config = dict(
    num_hidden_layers=14,
    hidden_size=384,
    num_attention_heads=4,
    num_key_value_heads=4,
    head_dim=64,
    intermediate_size=1536,
    vocab_size=32768,
    hidden_act='tanh_gelu',
    norm='layernorm',
    norm_place='pre',
    norm_eps=1e-05,
    positions='rope',
    rope_theta=1000000.0,
    rope_fraction=0.5,
    qk_norm=False,
    attn_scale=0.125,
    bias='none',
    tie_word_embeddings=False,
    parallel_block=True,
    init='normal',
    init_std_qkv=0.0326,
    init_std_o=0.0,
    init_std_up=0.0326,
    init_std_down=0.0,
    optimizer='adam_atan2',
    learning_rate=0.00066,
    lr_mult_up=1.19,
    beta1=0.95,
    beta2=0.99,
    lr_head=0.00573,
    max_grad_norm=0.5,
    warmup_steps=223,
    schedule='wsd',
    decay_fraction=0.586,
    decay_shape='linear',
    final_lr_fraction=0.1,
    batch_tokens=[32768, 65536],
    max_seq_len=512,
    doc_mask=False,
    train_tokens=344500000,
    max_steps=7565,
    dataset='wikipedia_en',
)
MLP neurons of a small language model. Each row is named by its layer, matrix (up: input weights; down: output weights) and neuron, and shows model dimensions 0-191. Each number is 128 + 32 x the weight over its row's rms, rounded and kept within 0 to 255. Numbers have three digits each.
After each neuron's rows, "fires after" lists the tokens most often just before its 100 highest values on Wikipedia text that the model never trained on; "fires before" lists the tokens most often just after its 100 highest values on Wikipedia text that the model never trained on.

L11.up386:100163109095153114208139150116118101112106158089088148195142124096096108104155145142130162103117177155098134132125143122133106087087088164135097080156100170135110139099175132114076079101125148107120161137093116147105101135114147126137058201148114126138136115154184103160128084115111238162152150107182121098147134123152148147074154135186124153163088178130188163143121175159097064145168133108098136084187178157118164107121140225125131109140099125151131145154131112051090083063178099111100137138128134102035122107165133110050171114175128153110120100181160119116107145092099135127
L11.down386:124140137147028159085205134104097090162118111134136090122178086110126096168101183114123129107139117134125115123183112160124153122121133124128108105116177167137105198133122106092092147140090181120134115162105104119142129127123137106118212118170133101132152105098124238115142178102117092123119123137106071096123137118108168103166070107117108047136033109135145124155163122109082103088094096136167150095117097119176139112075141120118144178158137089035085159144129096129145072141093169144120094146109144135176154138114139143101117155134123107149126148140177155052119141094159094136
fires after: " —;", "\"", ".", " Happy", "|"
fires before: " —;", " \"", "live", " (", " |", " |\n"

L5.up231:149101124141139190141116162147124068118102140129170199130078071160108060139108107130115171127115174057131112093153072106093141157163064072148199079173152149148153088143113130156182103112149137113088132110208177158162145137134140130132139157050134167110132138099183125104086107155165097105101099143102134153135145152127129120151137118120161084154127084118153165133161145071157110131119181174163102161151154151093065156165145111171164151082164171134142117138113103136121147098123124071173143155064179128131114097102123168129104073141189126115116147162143075137139199172114157148
L5.down231:158151150108186109095092133140173150076114109134137165115107134080069119116148065149113076088094138120121140112137124107071119097162102113143194050195184158125183169131125140129143121127154117133029118158181112184112170125207212050148110172096117109100144143124158188113129107120164148121115091149157166141149101150088094098113140110112112098140093109115183136116143141150148101107146172178128099168108149074134126148163155183132068166160131162177157107203132057143147158090133153082177154121117139193069159152103127120129169129131105129133104144106128124125101129113148136138
fires after: " the", " ", " |"
fires before: " States", " of", " Kingdom"

L5.up237:092075154123139112122058156142149098122100153149146145106130203120078146188111158072140151115111117134139117124068145106144160165166092129082076102129087156179140107162144075161156146130147137110092118116178158166199102170133075161121131110136088175151087166134158095117163129164082201196129117152130152129132130122175095110117122161088152162154113143151099162196117061146154141149111118126105009152146135108116077125109107162105090083089114188152141158080182095138165065062125101134116175118141184148099155133156125178136143110064175128108148122126102127145106091137151149151
L5.down237:147124130063170146148082088119137118173155144172144110093163166142132101204120123088131085157116100136120133176097137091121109131139127088096137140144126116144140099135162107143120069097116127046115126187136108155145115117100134116157124132168112119148101148191171076096169228135107195092072173086094140061100177074151127155091186160091176118162127176097087150122123122159147093114177093161125076198154130088132068180090143087154126112090105092123144124101124166172159134147115075152106093095102161131090122188073118128090141129105135147150124150117126112145130095149154075137
fires after: " from", " until", "25", " over", " since", " after"
fires before: "19", "20", "18"

L5.up35:156111125081174142132120134148116152095144157165124179119094144133060131164145117077105118132132126120118099078147145103142109120128122117075125128094138115117132125131135184136152152140127118096158144175193112172155163156134092129102142117088078111101112147122210101102124171141067242127070061150125151123125094151154097129143133156073146163151144148155100107073015068118128099127049122141153107144140129096133072185143121183107135140102163169148214148122129063168057149101143184128149124119038167103073126121134098143128140112132154146134096077137117089129083117115146117136
L5.down35:146104158102188131151088116114154132122096089134103166131114137133155123153141100110094070134063140127133102093160124115152111106151098170189177141109090077141122105110153112112098129130152092135114113125094144121113130110103134105107146082139085153108142143148160114133103154155114087132107131145158068089164179142144147125117116159082136152123085067130120165184148089147140088115112182142103076111147101152125152093187148156111096171110143120205123136088096086116101173097149150183144144140144100102053178133160129160139106107084126181095110113112189127183119132134090125124
fires after: " ", " +", " −"
fires before: " |", " |\n", ".", "0", ";"

L6.up1442:115122156100109155081101049087079127120138137133094203108095100169087127119113168119114179130131155131151169088168154130135096097121059123129152088112135118166104106110162106131133131080148129176131167102111098091105155118091112109113153090137111135145143096152138116155096066135178157109148118095150188114113186141198121115087110143167200150096142188070130204134167123117120078183106122148097111139119109171135067161124223138181139116129176109120206150109068125153186106118155095128139112178085130116108101121121117077098135121163165129129108145130083109154131075120120140113
L6.down1442:122097115098079132137124090117142109145104098127140194104136196066104157085148114191122045112171109084202135097126108156050200156105160155122165175070165108092113099131121176090064197151155133131080126107081081120129146153120115142092088119137093107109115132074123163159106016100143154152106153086077127136172143119053100081104132184121172102150135132149080086110157144155122147186125167175082146118124182142114154138136136122140109155139156152097114089090111157125154169128072124133090151069148113164140135072137164115154166120146143131156123166158125084150080084128099098092
fires after: " |", " the", "|", "-", " •"
fires before: " |", ":", " Dame", ",", "0"

L3.up275:070128136111117118154083113099152153134172110128105215136095110072132162117107123098112173141151096105181124127172133178102098085125145152117161091126136135143164184152118146126138178172086113179140154096151127153147166167178094100098075110150106089077153138156154092117176076125123176143075074128131096125173095134148093118113120154107120175126110105124087100141122145111143112146074169104112093131112152154142163100104099164161125107152071171151146084168136103098055157091137117058106111063137080113094168112165121127079111143091141169106147108115142066108124097157110168106
L3.down275:112125129076163050109153169156163070122106158112176148108148140149141160151092143131110141140141125179152106161135177101110160172157130156167062098153171098111174103116143157130104096164140098119107129104144125167126152165135153083098099137068065106165127115176062141118107114162077115176180147168156044129152092112097104131109125167095158145131103190078143139162150097136126133102137119135111166174137126100098165146128099154101145161101107141123140142146139166071156090128127140155155134150101145110096153114202126100066150136137143151122119123169136146138128100141108086142
fires after: " |", " ", "|", " N", "\n"
fires before: " |", " |\n"

L6.up883:134127109091166159080040125157164131177152087142129131157129148143146179164123074157114135123144097060129104107095165176166147110182061102069188117173128122161071130086186102138128142067135148083103086100135125198127155140132127153120085160164115097132111140151163157157104114102196120093156137064169119185168157164154075072077107140168116146135129136146108184097095125148136099096059092176148112106122139133131094169158165142128159099149133122152136055151113105108127105120134157146140134155110126099118092155108093091120128100174173116130158174190120141109104050161109191116
L6.down883:159110132108163084104146135147119186157148123073171098127150065140107168109190136128158138127170102132155127066160126126105122120097099126075179123169150067145117109139125170124179066137121099095024142070126171027138115086085123121115085163089111088095045111130129204121121141160072179126089136117116135080119121142168095156098115139111132138066139123169074164106120069154141155100122083115101132139079156138132115098181122094070200091130154140157110117163121140079082073109116101121160107187142122118138136172138106118099213085177097108117154125085171147097120077110188130136
fires after: " |", " a", " Apps", " Goals"
fires before: " of", " Goals", " |\n", " Apps", "2"

L11.up950:088082144104149159130125134080139070093073155082124128137141187189159171116098109095166097080082208170146102172122138107131118106128092102114176142156088151118170136093136138113117133111129156114155163166106115150161115105189107148141054165082123120103175120146102123137107082133112147136102086108206129183159169112158122109128146113088127155088106153107127116147114140107107146108114142146164136092145155101100152147168166152226187062170098160153095183147165102167189099144129119143128212149157116133093139142174132113106114121153151145118084139155155128136138124111095161115
L11.down950:096134075146098093083152131070132115144171142097114088181131085109061089130040094131133136160174129107178190085127095090147123126128140155161163047165136152121133091203167098178185115181122210112121138153131114134158151145117131090142129172144183141151096138081121168127159105094105138079175143111121165105139100153150079137098163100157082076119087084120096145133130129145120135167118043172154112145093122120114117109122065171121130105145134073102167097106150121114131163127107131131129116057145084168128122178119121100123163104164128101068181193131128175100183120069146129094
fires after: " ", " |", "10", " |\n"
fires before: " |\n", ".", "0", " |", " "

L6.up460:175135197086157143146100182115103113156155145139111128143095099102098128120093096096078147182108143137168124116155141173158073088159087109070127110139082139152058093103108178139160140157124134173161144149125146118132108119179119202157067099138111103072134095162212125135090087173116170063089074122137141096120160145171081108067104116098125197143130166200180142145131096165140089111141143140092147132136160163135092146161155184104159146135129162144126114162114119108131094098144151085119102110081116102108114133149093127069161152131189120148101134231116072153156151137110126113
L6.down460:136194081138214133131148131147134093109103179143119155156131137114134156122119148145193151131115089168113102137112098218111127123132151108127154113145129105094069116129082120171075092141122121155125113151089092143176179127137106123136146066164126183143128043147135122122120141143079113090117107143148144085060094086196166154114128101129128143138179129181109162129126113063128153095159148143138192104063130134109122159118117156074165139154152168187128112152081156157070116155138152119073110131101178079075116123170107133116152147168159147073141138170107119169102144100078115187
fires after: " |", "(s"
fires before: " |", " |\n"

L11.up1372:080121118117170126117146121118092171068126154107076104148110148165139139114151146128105133147129154099141176170112124098157125128158125140137160146160129097124140142147173155219119183111115096089141218106077158151108137136125146095160067141064097134168074099137102071156122138102123115175139123107121155194167124083096035133068095145132172202147153198188082097126078129139097116128067135118073154098105092091143117113155142206128088097146164108174134146102095051128107116080122165092103100130112167116082112149125113134039137174099133152171146060105089138138136153163136110127
L11.down1372:097106173083086162162113166140149116144098170126110170090132087115134136142189138152159110134112143130131161097126140098124114127101117167182090132101171119087133204106125141094112200123163051099153140170128087084125171124116141120146113141103124158124175161131118196101142110129082164174160103154130139103215088116107143143133073141089094117112137055090127176104094074080122143156167125141130136161155063110194130123162120086055072156018147141079157147118143151138091174119096106166082105135135113130114093086176089105160152102131099191153073156132139140182193066091121156087
fires after: " |", " ", " +", ",", ":", "10"
fires before: ".", "ZE", "0", "2"

L5.up1207:077100121110155143152100116103238103100156122173136135088122115160097141180211114105097170142103095138088099126153189173124077076101098136100093142144065161104139104142130140144194113084115178088125140164209130121150118108140159140062150111082125122094158179143102071130129129103175144129146127138194106126113163121154178099133117222100100158147115152139088109111093137147153129081114111096107128128193151111083183094140139146110126135130111151149112055105143126091149130060100092157166115112154077100095123076166122125159111115108176096109161103108084118130101087093153190122
L5.down1207:140051204162164153137092135096090139128130149064136122091163126139151151083154105144146094114087182117129167150114128084095082087140182175083126096137161167145155137186133065080135086109083128152176147088164080155122069159113083148126126147129106072091142156095171070096100143139163106117153162087128155145185153085115170102179114125104171122143102129110178161124089195177092127156116119107130088088171106120155129145117181155140129084115133158157141234071097112124165135152161132112134092121126106139127143151119178086135114116211102133123195157095116148181153140176106128121
fires after: " January", " March", " August", " February", " May", ","
fires before: "20", "19", "18", " to"

L11.up891:136138149095152207122081187181138114153077143159141108139118133178105097159127115104128133131126184135114164121158081101133129185158117120224176086161104134137115167136133095205122102136069135150153173147113105088133137191113101141151161160129102151129128064159138138100193128124067140135143131125095137149153186130137148153099137121132178108141139095107137089144072171130104108082135140148148152107172091117157111140096127149094160040106074123139118099100094104184024161110147128166098220144105142118084141152119124160082145172111112159127123146105132147091108088133085102097
L11.down891:169116142117135150136159068099119110062137119141141108088113119129108164102120147134123102150110065094172134135127223096125110125137105130122116179141066206144179186105119223124103122127148097124097199126125123109190094058160111117135111108095174156157133178098113115165112143165112090124103172129134100135139075136119112202104109149086090172139073149134106112087142085129135119116093110096195155151129152141130176132164059117130089099180113144134161149116108108106160114149157138145137103056207132080152125078138070129128065155182148110148133067103101124205182089105172117096
fires after: " ", ".", ":", " |"
fires before: ".", " |\n", " |", " |\n\n", "%", ".\n\n"

L11.up1197:160124018115132169104177143107108110145147188130141141095118126134138166149050174143158110119139163163164118075139101175109157150132125132140166139116151123125086080132131148135141120165156154216116116119117176143139132165102146116133166191088136105081176089121108083059124134121097127156047131159186112113142145113166139119122148084087119147157099124103117156132087142156151140100110163110107134092163114110103084146125114140124163090062142144086095162084119139147075125078148147125085131112097106133141131148094159175096071140100146168142129139114178080101150169079075107160
L11.down1197:159144222115023141125081146093066160087118113112132129122116118125093124111195112116095189174120093120102117171123103053129095107125125148117081128080084132164204100073129110108113105129066126069096116097126086105144113116122146116108124095113117136114129174142141144121142115113094097118179133158131181119124113135113138155147104128208132118129125102128178112086163161093119125104111124143159129115128108133143129100123178110102116180194113148065134130176126199143105139149093114089142113156183107110213158124121091064165145126151085157104134135094161190174090133134161138135
fires after: ".", " A", "am", "2", "ī"
fires before: " |", " Adler", " (+", " ("

L6.up393:149113139083128113120116134103106153114096089161137141157131132114182132139171124117124141143107128154114120137105128099111067178115166111148142150074090155106139148138188126140148129112179122109187151106184183178172130170135125133147131127139084146158113166123142097101102073131088198180108144123111119133151159154145155115087063169134111214121224069152137156117121106133149035127089152118128088113123079106140157092094133127158113143199181195150091125124114082112057076089219080123152054183129191155107138056096138125126145123112140108073055114146144181174139125086078150123
L6.down393:150108155167121148126148089102132156105158152103124121142081093146138166097118121133187136103150134122095158207142138109130153151157101218144136118132133139161194151147137172116123147125096131151154129166064072124097113117156141138119070103086200131165141108131124152131151104113157129159102150122089109172110141171125069120092161135108092147116078131123068137134126144099106106121142100173143113090095063134120111141114095107157064107163113113131122097130096112129157085117131103092077116136170085178125146104185075139158136157163185154077126112144091184125146130147129108108
fires after: " the", " early", ",", "-", " late", " April"
fires before: "19", "20", ":", "18", "phan", " |"